config.yaml
n_layer: 14
vocab_size: 2048
positions: "rope"
rope_fraction: 1.0
init: "orth"
init_std_o: 0.0
optimizer: "adamw"
weight_decay: 0.057
lr_head: 0.0043
schedule: "wsd"
doc_mask: true
train_tokens: 102800000
steps: 12549
dataset: "wikipedia_en"
MLP neurons of a small language model. Each row is named by its layer, matrix (gate and up: input weights; down: output weights) and neuron, and shows model dimensions 0-63. Each number is 128 + 24 x the weight over its row's rms, rounded and kept within 0 to 255. A neuron's up and down rows have the sign that makes its largest values positive.
Before each neuron's rows, "fires in" lists the words (lower case) most often at its 100 highest values on Wikipedia text that the model never trained on; "fires on" lists the tokens most often at its 100 highest values on Wikipedia text that the model never trained on.

fires in: "and", "while"
fires on: " and", " while"
L8.gate317 [133 122 102 136 126 117 121 146 142 136 113 105  85 140 140 109 112 100 134 111 122 140 171 132 112 172  81 112 159  86 149 100 123 168 147 126 115 144 144 132 112 131 159 126 139  93 160  68 107  93 133 135 104 155 160 144 130 112 143 110  96  73 160 178]
L8.up317 [118 179 126 105 148 157 121 118 116 108 175 115 136 146 127 142 144 136 167 137 151  86 143  96 116 175 105 144 135  90 156 129 109 155 188 169  88 132 182 131 113 103 129 162 114 122 111 106 176 147 150 119 154 109 128 135 159 146 165 108 137 167 125 132]
L8.down317 [169 120  94 108 103 112 135 125 113 177 142 115 110 125 131  64  93 146 122 139 117 141 126 134 158  88  36 125 116 104 191  96 119 137 101 163 103 144  96 154 160 145 144 134 134 148 160 147 116  96  79 156 127 142 144 138 104 120 137 133 146 139 134 156]

fires in: "including", "published", "married", "known", "said"
fires on: " including", " published", " married", " known", " said"
L4.gate565 [130 143 137 105 123 102  96 119 113 137 124 130 139 141 125 145  97 127 145 120 154 136 109  70 111 105 115 133 146 132 142 122 102 130 158  55  91 132 136 118 128 129 130 138 113 153 145 136 114 132 115 128 140 255 130 134  97 100 135 139  47 107 118  93]
L4.up565 [110 111 116  78 138 120 216 130 101 113 130 110 115 134 142 155 132  91 188 133 106 149 150 126 133 173 124 150 120 142 137 147 144 131 123  78  22 127 153 122 125 134 138 113 155 173 155 118 109 136 133 114 165 137 129 161 101 144 118 119 114 134 131 135]
L4.down565 [113 129 119 162 139 138 139 128  78 155 101 101 133 147 137  85 118 150 101 101 121 159 109 112 130 131 173 158 132 141 101 149 166 138 156 167 114 145 139 139 103 140 126 134 115 116 162 129 141  96 128 116  71 121 165 109 115 157 129 115 144 166 114 115]

fires in: "united", "england", "points", "english", "acquired", "directed"
fires on: "st", " United", "point", " England", " English"
L3.gate47 [127 183 133 147 104 119 121  95 157 147  96 131 136  88 192 148 146  82 136 143 139  95 130 151 138 125 135  87  90 100 118 121 154 135 137  93 102 164 145 156  73 156 124  97 117  96 158 137  90 136 101 131 102 149 114 112  98 133  99 140 108 135 121 130]
L3.up47 [142 161 192 163 181  95 155 142 102 150 131 103 102  97 148 138 138  93 119 111 145 146 143 147 161  92 116 142 116  82 116 126 124 158 123 131 109 144 119 160 154 105 105 126 129 116 132 118 147 122 149 108 149 126 124 123  80 139 110  78 145 116 113 130]
L3.down47 [106 158 111 125 160 132 147 133 179  78 144 154 144 132 164 134 143 154  62 158 153 118 114 136  98 108 110 188 121  96 147 135 127 120 137 131 156 125  99 170  93 150 120 135 121 136  82 166 107 110 133  93 174 101 168 100 153 119  92 118 133 108 132 102]

fires in: "its", "s", "including", "to"
fires on: " its", "ed", "s", " including", " to", "ers"
L7.gate361 [132 149 137  98  77  89 126 162 168  70 136 132 119 142 123 113 121  93 120 155 143 133 109 112 157 142  90 131 141 128 131 122 118  88 142  91 134  80 127  96 104 147 116 151 156 133 162 163 138 136 143 102 119 124 154 139  99 124 108  95 151 163 126 128]
L7.up361 [127 103 146 125 119 110 141 144 129 109  97 123 177  43  82 125 186 127  89 147 121 120 118 107 135 132  92 103 163 117 151  73 145 124 131 100 165  96 117 117 145 118 113 124 146  96 156 129 122 131  89 103 137 114 166 134 146 102  84 134 141 126 115 120]
L7.down361 [ 77 122 131 127 109  90 164 163 172 180 129 150 131 129 135 158 111 122 110 100 109 131 109 106  97 128  41 115 117 131 154 112 143 147 186 133 182 127 118 134 157 144 116 167 127 123 118 124 141 127 189 112 165 130 147 154 124 122 151  96 130  82 150 133]

fires in: "s", "t"
fires on: "s", "t"
L7.gate509 [110 141 147 127 144 169 146 181 139  93 162 167 142 154 168 124 181 105 122 130 102 121 128 124 146  77 115 113 124 135 132 110 107 119 122 135 114 145 125  98 129 165 117 100 137 182 160 107 164 160 130 112 121  76 162 110 130 103 113 138 124 146 127 115]
L7.up509 [152 157 142 103 125 130 103 130 157 106 115 130 120 124 147 116 143 147 138 116 143 135 127 144 154  90 138 138 129 139 148 143  70 127 184 151 151 127 125  98 141 101 120 120 168 136 102 135 138 152 104 118 170 153 144 122 155  88 105 156 174 142  87 106]
L7.down509 [132 120 130 155 108  97 131 131 129 177 133 142 110 130 110 123  84  99 168 150 110 129 144 107 143 134  77 133 174 102 120  94 173 144 155 101 175 108 141 120 119 136 142 104 129 165 148  90 104  88 168  91 142 128 124 152 137 115 127 136 136  83 113 131]

fires in: "first", "only", "last", "old", "lower"
fires on: " first", " only", "low", " high", "old", " last"
L7.gate456 [112 112 123  77 146 104 136 105 155 139 129 137 110 133 147 174 132  95 112 117  92 125  76 148 113 137  96 121  88 117 111 126 133 127 137 140 133 116 165 101 114 128 170 158 141 164 144  74 132 156 164  96 155 108 140 126  88 141 147 107  95 132 162 128]
L7.up456 [154 127 143 115 129 109 163 137  87 106  98 141 116 156 104 122 142  97 104 168 130 162 125 129 143 112 161  76 152 133 116 157 100  97 144 148 131 131 113 132 125 136 135 117 120  76 146 146 123 179 102 153 149 147 139 146  90 116 174  85 118 120 140 122]
L7.down456 [129 129 125  86 155 105 163 106 132 124 113 136 135 135 164 164 124 103 100 123 110  97 108 110 138 122 201 132  96 152 113 151 113 120  92 116 116 119 141  92 106 109 122 173 142 125 102 108 121 130 122 120 142 146 108 121  77 139 127 135 101 169 112 101]

fires in: "to", "based", "girls", "circuit"
fires on: " to", "ir", " based"
L3.gate482 [ 77 114 138 161  83 105 128 161 160  98 140 138 133 158 119 147 129 144 123 119  98 124 119 119 152 115 127 149 128 159 131 129 113 158 127 133 140 160 178 158  98  91 167  92 140 150 125  89 102 141 164  97  91 112 176 131 112  83  93 151 130 141 127 110]
L3.up482 [139 133 146  88 129 101 115 159 134 136 127 129 102 131 144 113 170 133 130 101 138 148 154  89 139 132 145  98 148 107 132 134  76 125 130 104  90 125 107 139 127 166 142 119  99 124 167  82  97 154  97 135 141 128 164 128  86  92 139 135 119 119 149 116]
L3.down482 [141 135 145 148 154 146  95 169 108 122 138 108 179 114 135 132 159 106 166 105 116 158 159 147 147 151 108 123  99 172 151  67 121 169 141 149 147 139  99  91  56 142 148 148 124 135 109 115 103 118 118 106 142 157 108 153 104 126 107 141 155 140 136 131]

fires in: "new", "st", "newark", "news"
fires on: " New", " St", "q"
L3.gate394 [176 123 128 153 131 125 117 157  96 121 110 139  73 148 137 104 111  94 123 157  68 132 133 136 135 101 108 119  80 101 110 106  43 116 123 109 122 101 105  95 133 128 122 122  76 194  78 135 121 166  90 117 126 129 139 128 109 118 111 124 131 150 142 107]
L3.up394 [144 112 144 139 124 120 150 120 101 107 140 152 188 147 142 167 160 108 111 125 169 163 142 145 123  77 121 110 105 133 158  91 110 162 108  85 155  99 136 126 123 127 161 148 150 137 102 144 144 113 150  85 137  82 149 131 123  95  87 124  70 104 115 133]
L3.down394 [125 148 118 119  99 104 101 140 112 109 143 134 127 131 151  90 150 105 120 126 140 152 159 155 104 131 131 142 144 101 134 123  94 179 137 108 115 100 165 156 126 115  95 135 109 152 108 102 146 156 117 119 165 129 115 120 126 102 111 129 121 153 174 113]

fires in: "s", "t", "instead"
fires on: "s", "t", "ent", "va"
L7.gate104 [134 155 150 114 141 130 138 128 168 129 170 148 142 141 130 130 149 128 147 167 127 144 153 113 110 106 148 152  96 115 134 152  59 136 189 138 123 108 128 150 129  98 126  83 140 159 152 133 147 137 115 113 150 117 162 116  80 135 124 131 126 126 139  95]
L7.up104 [ 80 144 149 137 119 156  99  97 131 127  94 105 106 145 129  94 120 121 144 147 110 124 135  96 144 123 110 150  88 111 131 146 149  90 117 152 162 122 133 156 122 125 176 125 168 158 116 113 110 134 137 117 127 149 138 123 130  97  94 128  97 127  81  95]
L7.down104 [142 140 112  68 121 134 141 116 152 136 146 142 125  97 125 114 111 135 136 100  86 100 108  78 115  94 140 100 124 101 133 118 113 131 136 139 175 118 147 106 122 145 122 176 171 164 145 122 162 161 122 148 140 129 127  73 127 141 105 111 144 101  76 150]

fires in: "it", "italy", "its", "italian", "competition"
fires on: " It", "et"
L3.gate263 [122 153 123 161 147  89 171  94 125 119 166 119 172 154 135 109 158  87 134 121  98 106  99 105 134 135 156 135  86 112 144 154 101 117 154  86 111 148  86  90 136 133 144 158 120 132 160 110 133 107 161 113 135 110  74 134 152 174 151 158 117 158 139  91]
L3.up263 [111  67  78 133 117 136 136 128  87 132 149 121 130 141 106 141 129  78  88 135 130 134  85 112 142 118 116 142 123 146 127 111 104 141 117 133 130 144 126 152  88 163 115  87 152 117 142  86 114  73 174 110 122 139 116  84 142 129 139 173 150 114 129 112]
L3.down263 [ 93 148 136 114  88 129 134 164  92 125 154 128 162 113 130 129  83  84 113 122 141 116 111 161  97 148 164  87 128 153 185 155 124 154 109 102 158 108 105 149 155 153 140  94 121 174 100 152  91 110 169  88 127 128 120 104 142 132 170  83  82 137  98 152]

fires in: "s", "his", "her", "did"
fires on: "s", " her", " his", " did", " His"
L10.gate107 [ 74 152  97 111 146 110 153 160 125 127 115 137  94 126 135 142 147 155 123 116 103 129 119 146 117 117  92  95 148 119 109 147 168 128 150 143 112 119 122 135 143 119 116  99 126  90 172  95 122 119 137 144 127 138 144 150 133 110 142 125  96 146  99 124]
L10.up107 [151 121 114 160 127 131  86 117 118 113 118 158 107 107 151 139 124 103 150 147 110 120 108 175 138  92 132 138 122 154 171 163 119  93 137 112  97  85 154 113 136 133  99 131 153 108 127 146 124 111  89 154 126 141 141 110 126 110 112 119  93 129 109 135]
L10.down107 [115 107 147 148 141 143 116 162 158 167  97 156 125 120 168 142 157 124 161 114 174 133 113 120 129 121 116 130 117 141 111  97 119 134 110 111 148 124 162 105 119 113  99 145 115 100 116 113 166 123 169 130 167 102 126 101 121 103 144 142 113 110 140 126]

fires in: "united", "house", "division", "england"
fires on: " United", " House", " Division", " England", "ity"
L3.gate605 [162 161 134 128 118 149 115 128 137 172  72 135 153 149 148 137 135  89 124 161  94 101 144 148  90  94 111 155 115  85 129 150 124 158 111 135 134  82 141 142  88 143 122 111 160 139 135  96 153 145 113 134 127 114 143 116  77 130 131 147 179 191 106 140]
L3.up605 [133 126 103 165 189 157 128 122 152 109 144 107 167 152  86 109 167 123 174 116 119 144 152 119 122  74 117 135 125 137 123 102 132 125 112 122 163 171  83 151  96 100 158 141 102 132 170 127 111 114 123 163 156 137 135 147 138 138 111 113 118 115 141 128]
L3.down605 [119  75 110 110 100  91 141 103 130 146 129 131  99 146 127 142 136 118 154 136 159 152 123 113 132 100 109 144 141 127 145 134 142  84 137 142 172 132 135 127 149 155 127 110 181 122 113 149 129 123 103 103 134 106 119 162 120 149 105 103 117 137 109  95]

fires in: "died", "police", "religious", "little", "religion", "diamonds"
fires on: "ed", "ce", "g", "ttle", "p", "on"
L7.gate602 [139 170 139 159 137 125 155 143 115 131 150  95 146 114  97 161 162 140 101 104 127  98 155 142  96  97 100 138 123  91  93 149 118 108 154 121 114 127 139 124 127 105  79 103 127 130 154  95 129 129 105  81 120 104 136 120 136 116 184 119 140 146 121 111]
L7.up602 [131 111 146 135 118 129  78 151 103 128 101 153 125 159 132 123  95 160 152 145 126 100 119 105 100 194 127  99 125 104  99 165 162  98 108 154 140 147 124 133 123 125 150 133 148 153 138 145 128 153 196 140 146 113  80 102 140  90 126 106 137 103 133 144]
L7.down602 [131 116 147 127 145 117 175  95 150 125 128 103 113 142  95 155 133 144 139 153 126 149  96  89 103 139 116 149 136 116 160 114  92 138 161 139 106 145 150 147 178 118 117  99 112 112 150 151 117 124 114 103 137 147 149 133 118  99 126 149 131  94 119 105]